Weights of a small transformer language model.
Training: a variant of Muon for these matrices, 541M tokens, 4125 steps.
MLP neurons of a small language model. Each row is named by its layer, matrix (up: input weights; down: output weights) and neuron, and shows model dimensions 32-159. Each number is 500 + 40 x the weight over its row's rms, rounded and kept within 0 to 999. Numbers have three digits each.
After each neuron's rows, "fires on" lists the tokens most often at its 100 highest values on Wikipedia text that the model never trained on.

L16.up535:515534511477539512517510483439447546512533487490455484544496557521538403454517422483524517542511426483433495467512530502495468594562473554534496548506364431540531440500486519526431472450511487476541548504430488507541507482587530523482474456402445478576509452462508535567502535532504520519504535453482439490487423455542466533507447516516469464544469533444440595468474482464502504433589
L16.down535:461519466550497560529458514576471514502407578527522391513475453440512477457502543526452483497495478496499517444480518420478516517524492483446505520516470540487482548478460479436558428556525460485466473489468476456488440520444531499483477558459556488518494436496491451490483440475508551485495443447501464490594536537483576480555461440439481583494538474555531522513428540476555440456468
fires on: "it", "s", "r", "st", "est"

L11.up472:513460510516556579580495481538491529525503517546519430475519499535503594447526524600467515468433479499568451499474490554443488457546487526470436503521459525433518523494543468501447473506575515483497455479471455505523554525462491475450471467488483522515467529457532527554455469496528540553463505501482420457456534467515490537517457513461513522557564491472502481478482463491456576505424
L11.down472:514494553448554469429562521509515537550455490412501501508470524503477464479530546536510498494416520532472555543430560515594489539548540562553530464461545507532471446514497449599537473528498532525501487482488466509542520504503389542520481520500481462516500438441516446486484461476477496412473496467534516507499502471548500470442577526523475447531484579553487491495444538507510527564517
fires on: "er ", "t ", "man", "d ", "er"

L15.up263:560495493563500503505457507483467550426554525556469496512525535558577552499601509569540564444439530445451502513492562506545512488482575575466399546492476452417570505491581440539451514580500474510518443445469440485507485557500426547574437412480505531507477531497511496526488503461467547467456507455516483575488573483500514536479510492509469502474562481499462476486505530487463551504506
L15.down263:501522514405526503526518478481489554521474488505562534550557452511531435519542482455484528451538518529459561491553558529492486458484516515593519541475521531427529499509424495510528502440514504516508465514495472435411532526492512470533526499504551495532479554555514532537421412523481530528530428487436520482500505496448585516455523492432451492522543586531546482599463547519547470533407
fires on: "er", "man"

L12.up228:475483567473575528489424563545498522578533488539519457480484529509447446409489549516498520492477458425559497499527562510407514468571535456478475550495506420530444502530524510474516475564487490541507475513528515543454370458448528521519467468467458497412478515565500553560560495520456584446496550453538448564476490540444470469521496486482493561488484508405497513529505491510535468524531
L12.down228:546503523578502448492557416522531482542545431527434558501504499479529500488480435454454529451515527534512411551446474546532550485445482516564502503574451501536576475515509492543525498439462511561581455500514494494629531524511558482444476515480427528531466439460464513534502496523474443499525488462469558434465440498522542479526499466454582509393524437577558465521547497482543443494433
fires on: "g", "y", "9", "is", "ad", "li"

L15.up30:479457420504501509503489487426494439499530495501491504454443495558423511487463527436444429460509515459428530506485548510413471510538480538515461452548544530489552508448554457504563517463508463487586460519475531469477436517478480560536472394497548470506514473517491517518434492558543564560460483483484564538541440453519580524605478461550498529467505568458527549500537533531454620514550
L15.down30:517444496479429509496473511561532444462543417546472464557503470482571516522498551465455504486452491557492470527527499511544441490556503469473474470541509492545525531593440492518516450492434516497505457492454556515457582488468485441504519553541453499513486433481526504441543531488477475473470474534581482486471495512520480521507503542493441528591523544533461522511523467407528411509474
fires on: "il", "l", "ol", "en", "s", "Al"

L5.up137:555567568493524496542543523514534477506489592493492498553532529507457419505455469596448479533502485531516491448541519397478525476546506499500505539517495498452520488478444471530537486550516515526462529524489526531520459480513511451477480543501477511455503491445557521551513546522476551563495365570512436437465468594457540524520488464466557545504502533447413479445517452487523502600523
L5.down137:448462514502506548498553527495577488531458463451491522535498495525473518494540520546499465527423552498493479492542542562483536518560574507398442420517447463472536449527511544469509556508532460542457541436535515468499598576470442500543497477484572410530517444509481461556529491516494436471473543472539538512537454458482542494426487464487511512518466519552469510502446533518448440515468
fires on: "at ", "t ", "of ", "d ", "o ", "g"

L5.up6:440500491477447433504475473494489569522546475518501461544480488523483524436507520476536470419511455458544422489540543448478508510536586521490526520521448476543465533503562533549400523616497498508522414514490490533480474458523563539502490552526474519526557547490421576489518524521474558515486488495532442518521461433600370483454551518528466497489479569520503490499470553425559478526508
L5.down6:488597516421513520482531544569397521511616530565459464463534579517490448591589480423518525490497482492476473526528508529556479483440409544501517468473517414483504443506481466510480491509460505475479472456502582477450508447453566436524491472504515499451510513500482513528431524523485510465457537486531508510473468498456478510521461496489535589506484508433519429523580497481552507476487
fires on: "ch", "ri", "am ", "r", "am"

L5.up494:494497528503427566546590415501538441511463517523401472502412480533487502513525507516473561480463455488489512478483456490423531467496523501497504488523501488498514462483501537526484476494512524548551515501444451536591579554497515437549496496440477444457502506509463570488538444417444556559469529487482534455487508573519529517485493438441481533467506475479488460514453535527563500479470
L5.down494:490456517485547515483511498444497465516497507510456477514427486483541498452573511426525500532502460489458474432486512589501458573485460476557592517512483454470456520497518535457530472509461493499456558508444480492547536407519472491534437485477510569474455515503494495472431469455484513502479446505513546396517510549557507552589456502440522557566518551534573419516533496484489529476477
fires on: "al ", "ther ", "l", "in ", "th "

L7.up502:463486525463525519521532473467538513449484490487466514441448475500422479521530504500532492505500508473458532506543462490470417579494562539449581527496541534432537511512521482482488609518609431506506546474513443531469524503494510495537491536510528483510490465482485527501474445423488547553503457508567593462492476492516450420488480528589546505528507470530473486456445517509499487469518
L7.down502:521528493579527533397484425451476530504522494484510472457517494571478571419545491539503485492540554525511490496555542556528535531474560470495489548519581529427464538487515483511495570529477428569502479542446555492501543503409538485527490517509496452499487496443462481530464446502454511539514480506537552485537441561469454496578476548598470510524406491511420503448441479505522475507522
fires on: "tr", ": ", "gr"

L4.up595:519559513460485540513487477487493473493542496498515467453552592443562470504517505398544456546494509472456542479456450518495450561562503499500510485490477472493506514502505467475502549499486507459504546408490497500489448518490535569479466546512552517504572494529482425493542459495527494511494496482464498582486500513524488514596425585507438473448531543516425466483549528501546469483557
L4.down595:512497572518474489548504545508518539511542517491572479524500559461575497523525460514463448549472537527457518471523567433530540461509468503509390457558494531441460514513453524470518514527553467442448529503496517533462417513456497557477484561549500484467524524423486421524571491582528475561512522418481507597493479498442491526458514527470491524445498559531455438501447463418521472443604
fires on: "di", "im"

L17.up574:512561471522452481469468476497492494579511551489522547468412424552484485413466513465498511544482515465428498488527528530504574469476553569416518479515536507478452488485482495434457512495519455509507469471458488507501488556536557498529570526428508492558526509460524571512521585545519532528475437524488501491503512557539498501417462498601501534502518490515518465488504455498472496527502
L17.down574:509492448526545465545497478514478481455550464525440513524492543471537535463474513460562454487478567486476501505412528517529424506490505571515468496528504490491487529564443497492467513406514449430515531571519609494545532476436453475436480497527483509501403503461573448468484451527513456458541562524488498507515522484535470549499517561471515451522454515554440492546536526503509551505487
fires on: "\n", "y", "ed", "- "

L17.up32:496524453547495551533543475462439543528472533490490539500482478543496439506519462459474589497499471501450474559478550509504538456456473494549491510578520530526542464487397458420432504504475449467517434511544492455427514485449416573548549484500473461517480462510460487467443470517539501520561478497467514538461470527456527508510489496472481480506448424477473505504499474481536473502557
L17.down32:515439527521420533557482479437484544464513427420443443486551553493553534556596481527537508495535505488537466499489494525493577503514539496479588488506496493449507521471507458417522500479456492504526436444543533439570502464496528443496591506484532520516438460455458486504494532473522520420466506489498513497505532489529426541530476456509521483545503510583506510528607495513536571510453
fires on: "s", "ri", "os", "y", "er", "t"

L17.up562:498441443494442539507509457503505463500542597564468525495521494540494526511502482465520488546426538470467531469519451509485444469533497517487582401503506547473556542458520454449558523495527542571447511502478483501495495586542632579482531583508529510509462529508552565501560552464527498462554457496457491508444447518497467559496534543533500536533458502448481536470524425509513524572505
L17.down562:585501482502477450486531502472490546515524500569467499509455602443557471462477504486524532454573411521516516488420560567547503538420529422494488522446491543530490418461515527485536522499539528438607495526478501536493473420547488476474400503552549453516505481454538430458496463520472476505498572519594484428552537458480607455488467474499470504527442519500476453535542590479456466489494
fires on: "\n", "o", "ed", "ist", "==="

L11.up550:553478541479543538523512528508462489551527477504469485490608502470544545476500565510465459492463500499523406515410451565451469561508513485444515539519409512524506556541493475517488428520565515459495461461543484495479560488428490515569526507581549521579460495514456502549480442539448461580468494467523539495475509394576420483451503524483510501557516440547545490517483486460509483533443
L11.down550:523502457501537515476497463584449495469496517466453496553492502487435551507597458503502494481504488498473594543504573554526453476538541482517515470498544435427567477473506492478520534446502511487489503513445582474517504540466532517546531512438501504398522478474578448528485535484516497489548504468545460517508525504450535503473488478457547510499518488467577426537500441543435487487476
fires on: "er ", "or ", "t ", "ary "

L11.up286:527471548500553461525491509495520442532552480491456542490553552582450428459483448541530499443533467489518464444509507487505453481503529476458470443511492541503495499484537512509454443412435447452518442617518505472495497489521517471431521525535489515477486482492536472514494512505437597543464501464545506502539564579519460501474521504490449578455462381530472549559498538461480516511531
L11.down286:507441517536506467485446525495464504462495495568518443477538571491557498482487550473454512500516510534513535518509473583451531462577522499557562468472516612442538471555561472535504455527510484409491473434452470552479483511552435538550458469530504509504415498483463554474463515510497427441480488480567474535470479419468507490559475508517479497520517488557476478473488460518504489528463
fires on: "s", "pr", "us", "ti", "t ", "uc"

L8.up73:513450514543447420511515471453468557527531518439515502490543533489483484482421452483449510545530488547522466551479494498485534526512528477514476531466425420466517498456428540524558562484429510498524472442485522480395510471580531523454514478553547512467466571502468533474522527475563518394526442542501497464454514617540507412508511521540536420540536493516427506532421483564574512503500
L8.down73:594488449508505479561411611539483485568471496494512546479501467467458543443473526511458549500456491519505537420531484513485431542505506491497492636515458488538535472517513477590502562445538461496492512501514556507471519469527508507547541500493521458546463540496543546467425450433575523561500504566563542551523553536431559536449506541419530492539528500569501515544485495451463511504498
fires on: "t ", "e ", "ad ", "ad", "a", "ed "

L5.up506:338429499538521534498552530508498484497487488507468465489406525510437548558499462561489502510496549484445530504525440543504547509486529560492458532442479452493536543488536459501496493570507463546492479508481484494487430561495506544476396482502552551513534519460574535539456482435414623422525425531535461485550539557545526511492487470504508561507529488554513503552532516482519434583446
L5.down506:536550544442506477491478492569575523518533421509558510535493494504518493439592527538555528417440460535407430526471512522505509511455523466480495450478490481471428586548569409449469471501485583403445502503487565499583456549504509517467493440560564518498476558491449500502523511549494433521568553509512493527481519511555475474568502455476514524553532521472548482516549450465518494497488
fires on: "em", "ear", "v", "ard", "o ", "ot "

L4.up569:527483563502493493470509571525552489480502516505468506428518524427482485556504486480505510515490524501511499501511462485440477469469515486439455500575545517543423440551505567510538497487513447551501532509434461493477512521454572553461486437457508514493520567470488558434477426499529480573504396501485490468561501425507488535534479451451524523471502503563477493473578511453510516505530
L4.down569:495461478471518490454554549525425509486488493525513502474502450539520533562493567492489524485440518505533470455514506582543546466501449463513469517488471455538513505509486439454496450538564535452428447564429454563527465462551522545509469477529507466578527452473481501551490497578480460515515480407453489487525454456501469475469460545471516491596516532441487467472470476433549480437482
fires on: "as", "n", "igh", "l ", "l", "th"

L15.up396:457565465563514511439473460474472515572486497558543536529471430563500489541533557455618485479481508500517545429531520538467511498490492497391505457468543491504472485507523461496500466508470479474467452603475444544500495483530517511481460448454531534443497539447505504557476548434462582499561445476430493512487568500554502500561513525495516434471474487545450533517519536401479525497526
L15.down396:478497546425495519441529563554489477461503532516496462446552501481561540418415461586488525531511505466524595474495506505514561540565503529498459439408487499516506451474467467533498452585548552487441493451509512479463444429472503444477511548531537443534497433478542469485503509477538470545425578518535492447461519583538506556517474450489496511509469531487452458476486494508496538535528
fires on: "i", "e", "as", "er", "of "

L12.up498:568465454451499505511455533491572514523491525443455471406475561505482483415533550450512497510532534456497485478512462532524542484526423508521521543560557431509468516537436447491561587475512568508620556555504495519509465479439490504525445463501546492501434536501499518534503495504581505494507513483520463504549499498532490488486493499495501520517542437416490511535476459530456537477528
L12.down498:456428533531484499539512400482494492456570467517521430484497412569596506519525432528452512527533517527476581466579484426496485576592570477460404524546488494533515544542528465495497533483476460442465486517553497497527457513506489479518482480542507454566588463494517495432502511441519473405519520518537514491517503527472493521510537504479464542521425511549511481504521434554553508459452
fires on: "th", "en", "s", "h", "e", "k"

L8.up337:564519515562528561491490484514554506454496532463495430554533528557491525486447455521499582556498437504492542499592512559492474485484435501562490500443454517507533593487544466478478478502516493534475460626476455551548466467508536546491523533493567499506466544523514527492466456504463549479516415459496485464497444507535504499492487474462481544483511482485542506578462494483493545537510
L8.down337:475518526483459450593459501479494428534484481533460527507586489523534527500493616513495527517462486493560419506524495507453474447485464446493513520512462482513367496538531521544530492490561461487494400455503492434476522480535451569456539535519464479497537479485550586546540497491541452445508466514471558522515414536491493435518438543535524501589446512503585565494493453512484498438502
fires on: "ec", "st", "ev", "t ", "ist", "ig"

L16.up358:533512511426476532538550509356563516508492478554436534528506474541487523466510500418488552512528508525512535518590559520518511459585455540516497505502444464494496475492600505469533489513455525497495461485462567565503494505429478521575460479455530488517495503476515470486542452480490467507527469537485511534460484500575534557548497476519461451488543479463451515557436530485481482456526
L16.down358:501455541481490510516476471509498469430479540417547455507467496396563508549512497572508450502511504531447431463433484466477447433422507510524496416501562499409489532514471566460529503582473475504505583595508511546466570519547478437512531576503484583490432551562534503466494577526498501510487460485467428486482476516490510467436459476492485525450522557491510532480518430520471567489479
fires on: "t ", "er", "ing ", "a", "et", "el"

L7.up259:558525444490552470522430513515504492508429544518519512441518535527459495477475500460570489486468457460545450520566551550453518455529494597517505550540471468466516495478418458546410495508482450446591493539525543491486459585516489498501503511512542506556482456439509531538530509395469479605499463448512544443555436522489519555563442452502445415533549535551552471533513569555473415527470
L7.down259:570485533491523444500489514552507542497528483534461556462468515523457521563442481522495420474497538558470516581469516449473503488453510471474458546528494517511438486518482480461525559482445502523432491448522478505497439406489485506465500510520569552417549371515413464495504464578488548504502481498455447549538500501502483507450523486515495514472501457477497462488499491552439619530463
fires on: "for ", "th ", "wh", "to ", "ere ", " "

L15.up222:463528531478549443551569457537596540522485519578449477458474494480497541503510517467486466487447540502505541520545493435455468428489452467454548483539492545436480441477526571477472535479512501461450463504462506531514495537517484491460547462451480455586490572408479512522506538531483544487503463467490528489542432493477552504590562520534474399497522503577491492473457434518503508401489
L15.down222:540491507589525485558477532525540516512486509537534516613555491511566519479498469584504441490485504508513467475522585486468426513511405477429524512491566473528425552490520503541527428486497483520509414477517489458523480427521539436555540510509457471505490493558560551489537413466492513487559475536491566479498524490510519474437464481456484516483445459391460509474523470572469517559493
fires on: "and ", "or ", "ex", "ed ", "ab", "as "

L19.up707:535519509469466543500577477463545487539491552440469509435485519542479494509491461493517560471485515492441560493490477589447496464547517502538484511564507420452509535510494509507501460486547590494467439550414419472441518520439508555484522479517403467555386516484449490512518563561440519447514495571525506494514438459497542525468463557420484495461501494472506499509503491494496497496496
L19.down707:451511541468581463448543500519471466528493460467491480494558484509497438508452487476494505483524488487541493495567472507537500490468507487517477500529474491493531497463508501461487477478523472535492547527487510440497603503560505480591525508486467545535439440442535477518512480446480456442543477494580480485466554481516472567507491518497476542535468484534463555603489529504497442476564
fires on: "or", "w", "o"

L12.up298:534478574514558535471510530472529458490497495525502497480553489418506600495578502456550479554411449514461519465516504502426523435499485499549497459560465447500506483483539533496486491505424491474395449532459542452453447483497487477483479440516489499570437471511532542533495559467514490469536484448499464578427519500447554513511491592495478444496566573522494507415511465468426444462531
L12.down298:486502500491532506568476480554527468542560523494446473519511453555513504557491445552520517592445549547527439494430561463525495462490480595542498527506609544465448537468438598521574509521502566484495533498515443453496508502495508491505507505495443506502538554476460411440492512480383564466554451506520454470497461419563504473496521557547490491509467507464499475516498483444558483442506
fires on: "ou", "n", "c", "ed ", "ab"

L4.up707:495479504450478582535467508563510449485514444492557572575489461530443502519547464526521523434533537566465517512470455517488461479569519486474459470472512600506485535497518498440556579501599467465519470512526501500483481458476531565474480476458565466468537499574457512429482495434524536527474443403514489546468467474531489413537505522478532523519516500570459547511535541407507471440471
L4.down707:505493562481484488510491493543513446513510552551430514518475453520475530481416448557580491487482500464492490509532519545508504533560504530459562499509507512470441476430545458436552559539514498476471541507491505535488485535466484550487534503563466452465514526456513499479497522460506495520486480509463583467561529510508447494519516460511399506496447525478530453508448469477491482486494
fires on: "ab", "l", "b", "tr", "ap", "ex"

L17.up52:506534481478537560456495553518515478510497449411469424476527453434451512499487518512581569502453551549425452459500537557477521472555532517526439539589484410513554481485446502502492479479505564557562509488507526480507494547486542470478517481529534501471503514509512447513531485494405497538448538600513456478477508431462474570543504445501435489402513497517460483555498494481503555485525
L17.down52:448531558568545613494519497511519523477562515600489459491487457619504504559496560522510458546527533478516506481529488459483521446522463438473516526479535514524478445469492491487486471501487522426543541473495549454518481451491508431541536486448445548527457484481517457530525444435533428467523483508593541482522478440544506481433512457496500432553520555535479523451460496503484466516495
fires on: "th", ".", "er ", "b", "w"

L8.up422:414511552479521542584482507568527531509513438455494500507486471519491420471452567505450429528598483541501505513536413559441470527591485527441473502519509562489566530480505469506504487550473527539530533542454490461476510504530465495464478476536453542516483438445576510557523510546490529486441446531479493510524531512448496421486495524450475543510589495586477512423484564541503463490416
L8.down422:511577409445474522545513474513464556487490506534552532421487520508487511502555457553465492484477518595509504468513515484522548485511526506485448456485494500530463511442483444562451596456493394501495493462560575535522513533468500485481457504524467572553556509577495520468471497517435505529489499451477560478451471434555475473493561509509446462465466433521512491431585609454520462497482
fires on: "to ", "that ", "il", "ich "

L19.up429:450532506486596495463544476447524518519506562478541493477556520521549462500516496501520518515546494460465493533486475474448487475553471483546546529507509474480467477454491506512501420532500492481504472509471438468470428506503580633530450496561597546526484447541471505498473497570508555537496386506461514579441459577456491504496553468600490536513530503490451489531515486513469523511582
L19.down429:517512478561522511459473490431529482534558471491498394462442525481551529502530555542556500517561546419512498444569496443476523496501585460401528472514459548510456542475512508516575465478536463447501506514576437503489497526545546457489576541491536511566487493497472462563492500470497567497542430430580544527569470543549512469539478537498481614495476491488459549601424505493478438527483
fires on: "s", "t", "st", "pr"

L11.up284:542441517424442478505513519528495520562557516485492519466538513393518493444443460458514496571530512457494444474545496387438521457590504488461490511507503508556561569436465509568458421551451472489549542554577506505485517480567509513412511486528496496481470517497529515545535541493453471504482518464577566494482478543599510410459546487467532464541539573521539496518462462508541546542537
L11.down284:491480490494465556482536538477577486446466465480572480443500489466482446575610462494472473533499491516538398465538490569481472517512535456452484481484462568534497491485488495551487477501535563498508516458481557496574536496529462532483508508508490464518467419502516508519549516497541477489510609413481603499465510477521485481506434520475533513419523457459485561431508527549501533525427
fires on: "1", "2", "i", "5", "3", "in"

L15.up200:487462541525553434561516497485468463561461474560480536503497519540518498537484488467459464480527504462466517560508520478477506485545550452500475506479435543579464477518492447487539495472572584492448537411493516527452465561427532545511490433516487477426568408575522513483524581472512531444571516489486468515577411532449567509566454531524459500484441436456495469482485456464508444529564
L15.down200:547499536442425458521558450512478553483472510447514382528452487468576432496479498500542511521499480479494490584511470489466483577495529430528498524431449495473529536538508560529507485514450526511534538477504507501521476532551472466452546564491488546551447488459495436510521531539502478503536545556446516495482537484543538469560478419448502565516476495531492485506548509487514447459456
fires on: "com", "g", "re", "v", "om", "ad"

L4.up316:452503497398447457561514492472455503512539476535521475485470483525488470526460469551520489456426542544538496500555505512471578535462467566517596435511540532528518540454423488510500447457486471495494522448485504557495504523589470512472463477536507505529494493532494534478523485461454573484495506502605540438493453488492516525612420440419492497510582506534496590512463587433465445508502
L4.down316:477471518503537465491519475529498529482586440470480501486507437502515482471446528538478491549451529476445509538506542464427500501531455517478510514463570554484499501510470505510458528459507485489523512440430517451466491469446439467554489467474569471444480406515568543524489576496464527475468541482476535499525503543520510426466500481557502536497489492532514385523493515537439499554608
fires on: ". ", " ", "e "

L5.up73:490468558536559450479524498454469462521456508497534544485481502533492501518542424571560529483478521503451518484561451524495564496465531478548518444480500525536503485527499486439494558467508530558619498469526445498532446519522490500505493469503478483502484500439506506541478513519436461542567468526535524529529479562563515492554451502535533535548478432488548554564556447476498483593511
L5.down73:513520497551510455453489512537608556497443469517530575504465520496588571500521536556501509509497553482433519451471573503600440480479520492479537520599552523526451522503494442469454518450483508509572424541458512510485501478522519464513441459468509548504456488480478486480458459478461495525480453540522459458524500563465514511578537459511535523508495574513497518484544491525501444518423
fires on: "wh", "bu", "v", "ear", "cl", "h"

L17.up40:512545520494477499495495494492531477542555556532521543598566490483471474537555457473518507498531531474554574510462467466475520481526487458498482475464474403532486533537471501535501521510535505510512437572504446527504396473520568558471522537505464471492495475498535554544482514544485484498464468571492514475552517484478486531507394512436513538499545437419572511541522468506450474477514
L17.down40:570531509502519485440571502517450511486507475544472510452469491469522543562505490489495435534483499507463455522527482546493483514442513483497491442518459559514570497570536522475407518472513534564474495488555557483492493567472475530542558457483396517573449473485520481471503447450506520541525567501521452492473524448373502468486500530492412501477467500555490481478480538537482472503456
fires on: "g", "si", "st", "o", "t", "a"

L16.up388:478481471501480495519492480530480449467501473542509471530534492487548443503607497483487531543480508550526467474486505476530483412541536552508488542508501463563529492526512412533499502511438607408469550462447519506540511522553475553528494467523473463539513591520507468480474518509557513583529486456491454590447490513487475506467517530498490537473520499547537469461432464440476452513520
L16.down388:509500537509526475489527454502498466554503475406461457464495470480481489570433511451454438494484572505522479475587596482525573496535529539462522539493490490435428504547497493484499614482553460461442502538549573455544556528453504533516483545446429476532483455480481461468521505525492482511527487438498437466551488481448551519439522528458464554458586552564520496526443494477545477549517
fires on: "b", "i", "am", "im", "er", "ar"

L8.up141:530478501512519423441551479434489473480503495497430489447543498575551482485467449525454503439455526536501464528510520548463492482476490479557546534481487548428501455596480480559533555515438462537420478515483528518483477469564579456558491514569506515539477555475482465542431504527556503514460477551509467492405462520496532456492593469514553434525501510479447524484533420562564492564562
L8.down141:534499495520482548504553462536415553499486555510506554531493512564505480541484576466462440534508459502570564490491506582486494532537465450477470590475488457513524578510486573493538469492583489509492431412491470483506557543530497444517504516459556435467430511506529538504474461517517492505473585549485497523486389470586501551427457502471536459496450504443521452485519537538576499475485
fires on: "g", "ed ", "in ", "t ", "h"

L16.up245:474516493515507510563579564467430454465509507550506559501511533466505471447486483468518470491502507533503566460483515553543500469492476440570437511568547399569529506545486493579466454498488483514440475471493586497478500559445471518536507491567522469493495549523482469541492478496469549532484464511546507534410532479510487528533536470506403484496579571518486541536511437467436424461509
L16.down245:497434481485486474518464586485526521394523513423482502433563453481498543542474464531527479519566423529502503551464543475541556480533548451517584537539552501525506450454467447450492474527467583523439474515496499498531462547497477458416544543523470439516476499492536491456480504480485467418560427505579459487537481604534478466528428518457514542463467512525554529496507520489513483562439
fires on: "er", "t", "u", "ist", "il"

L12.up679:569524489517519572556492541576586505502506548500541539584586504572533500465478515513446486494524504505558493553467506510444431467552478490527450525537423478492478431447482459506474491463476534380552559471491469485547444495529472434480445488535495518497518476498540504502477449569442504478445548542526506488482391491530509529454499491499540526408519465532414458430493475500485502467452
L12.down679:480551535519504469527508529457451516475522484539497505533462498434455492555522422508516522410515529504481573504484456486573566503495536439443548452481568451510528461517492530477529608466457449515541485559493520512510500548464490472579501519523548547478551524565484399380527593524517506540514458529494526520514479526427505432571485520490438488526492515509609510496547492438481512540545
fires on: "at", "that ", "to ", "es", "the "

L7.up51:515469510479526527478534473592568429559474516492520474493525494478456462476548471414584486561513500553547508578538501419432517548509523495584491568476503533472501480522445505548517501524468487483466511527492515465510533481503423478483547498492464487503473469516588503568565464470456487486494597499477518530480487488585432527461565448525544518513541494542466511503414533511461585490528
L7.down51:521543472473499452517531473523517536534552550444490487529489428478523473490573519573405518558479566580514589530491438515530510474518480471525529511519453525559511511540476514530484539532485537434589497437490552461604488536500454471504465544474471508471506438531489530461495485451492457539494577407419439508537532395461440515542563468549448491496485465359493500443549552552519501518526
fires on: "en", "in", "on", "n", "at", "3"

L5.up177:447537551554500477512549517497508455556475459485482465416489537463542476511554566462523452508478482456505467516495492615502431523447529552457428505545466515506475555436529523494556499564490465484485552465465531539505494517606564494532458544475503548531466449491493518463499517523543507439470542483532544589444493540506510486538434528496503558473477522534545449431510507499552367490485
L5.down177:467511456501552456497519535504495539511471436481559563617560544605486538552474472528438482549521497572527483479493509494501469543476521454501462514501552509484450549503457447480505527519457486543477433485509487505464569416460473469454568548511482497544561444488526491485502485514515444465558529557468477488567458453498501565432560440507517497453451501492440516530459438407492510512472
fires on: "ag", "im", "m", "um", "am"

L5.up390:503495488574486506425486530553536479539498479479475412529447497521463529469503520498516466470537461464493507492554465438438554503482581525497521517568523480465560392431514557477548487501522489539554502499520482518526448513491560496471536536554481538523524538442510534460554412481482535570546499443503501470564463416505482508483521511427478473435513549505456459570517533501519500506528
L5.down390:490433513464499578524519476527461586504468485521438481502534513474527545534507446467415523474487494494483470520525403523402497518533500530518522485458497490538535483573512496456555494488514553520508530552510501444486461435567513484454475527573549438516416470451525503465525479537492551504446522467492547428528410504514516543455503489472448534570487500496548452493541590545466473538492
fires on: "l", "0", "am"

L5.up690:498453477456444447519499540511485490456500538533544518552535507520481538489468463516430480498513539472470481617533493463461502550512537494510523550495480488474484513469495430573514535460511408517465454545494468540468425464519482488543479511524485435534580492463521458456517434474483530451552519464593535481445445514446543508483528491500522479473501466501521540537522557525471503450543
L5.down690:492567498518522556412542453497485462501510454504457468497452536483493490424408585510586484497431420465487429548523512502463462516498518503456456445529516535505476449464535505451468497549515470513525485457549523500483563476519481541557472484523565557526446492487525482540454495541475551559532580477420512528497487469505542386454437529544478537543464461502502493535427513542521539577477
fires on: ". ", "s ", "d ", "ain", "ent "

L11.up741:478512437584474579471538434516451474450503464485489472490540506535541516558541510485547506528527548524522495406508544519423558447482490538469513481532482493545533511451607477469466459491526555480476468537432567553519420467460527534522494558483510488468538548487612524545536490469453462474458462455447520532542537566534538526556448528522456565481538368593462516578443519458495499442499
L11.down741:448494493472479475539477489509507536500489440461512441508569554432557457503516535457442570602513505453471547485514549529563475544583505565604476487476498490466543487550463506516416499504479534440491484483451540448487499535581422531515456461485486536477522510501504522446513474560439471472467524472436498577480494521505509562473418469522477470452491428472484454494466548479487525542416
fires on: "e", "als", "us", "s", "o", "as"

L17.up479:461482505488438527528464510477557476546478537495547527450498498577563503548546552532431601519471488491428497530500519501550501463477464472511483477425463490502503532489487497465480425496447529474465446424522532504428509490534425434538551480511555507493500534450468493441503479492499573511494466439417549542495489522477515471502521502507539482514546473505431495506470493494517511533464
L17.down479:505459436483490491515584444489398439469460486480455502518541438506451527611498605498468425502534561472595487486514449523453457489484479439513507573545555516461538491510487480426561520490487487452503518486490572474535557507467464510461538567548451536498508521583509531457433506456524454486532449429509471466521515498517536515498455496489550452484525631510563474519542531494488497474543
fires on: "t", "T", "m", "s"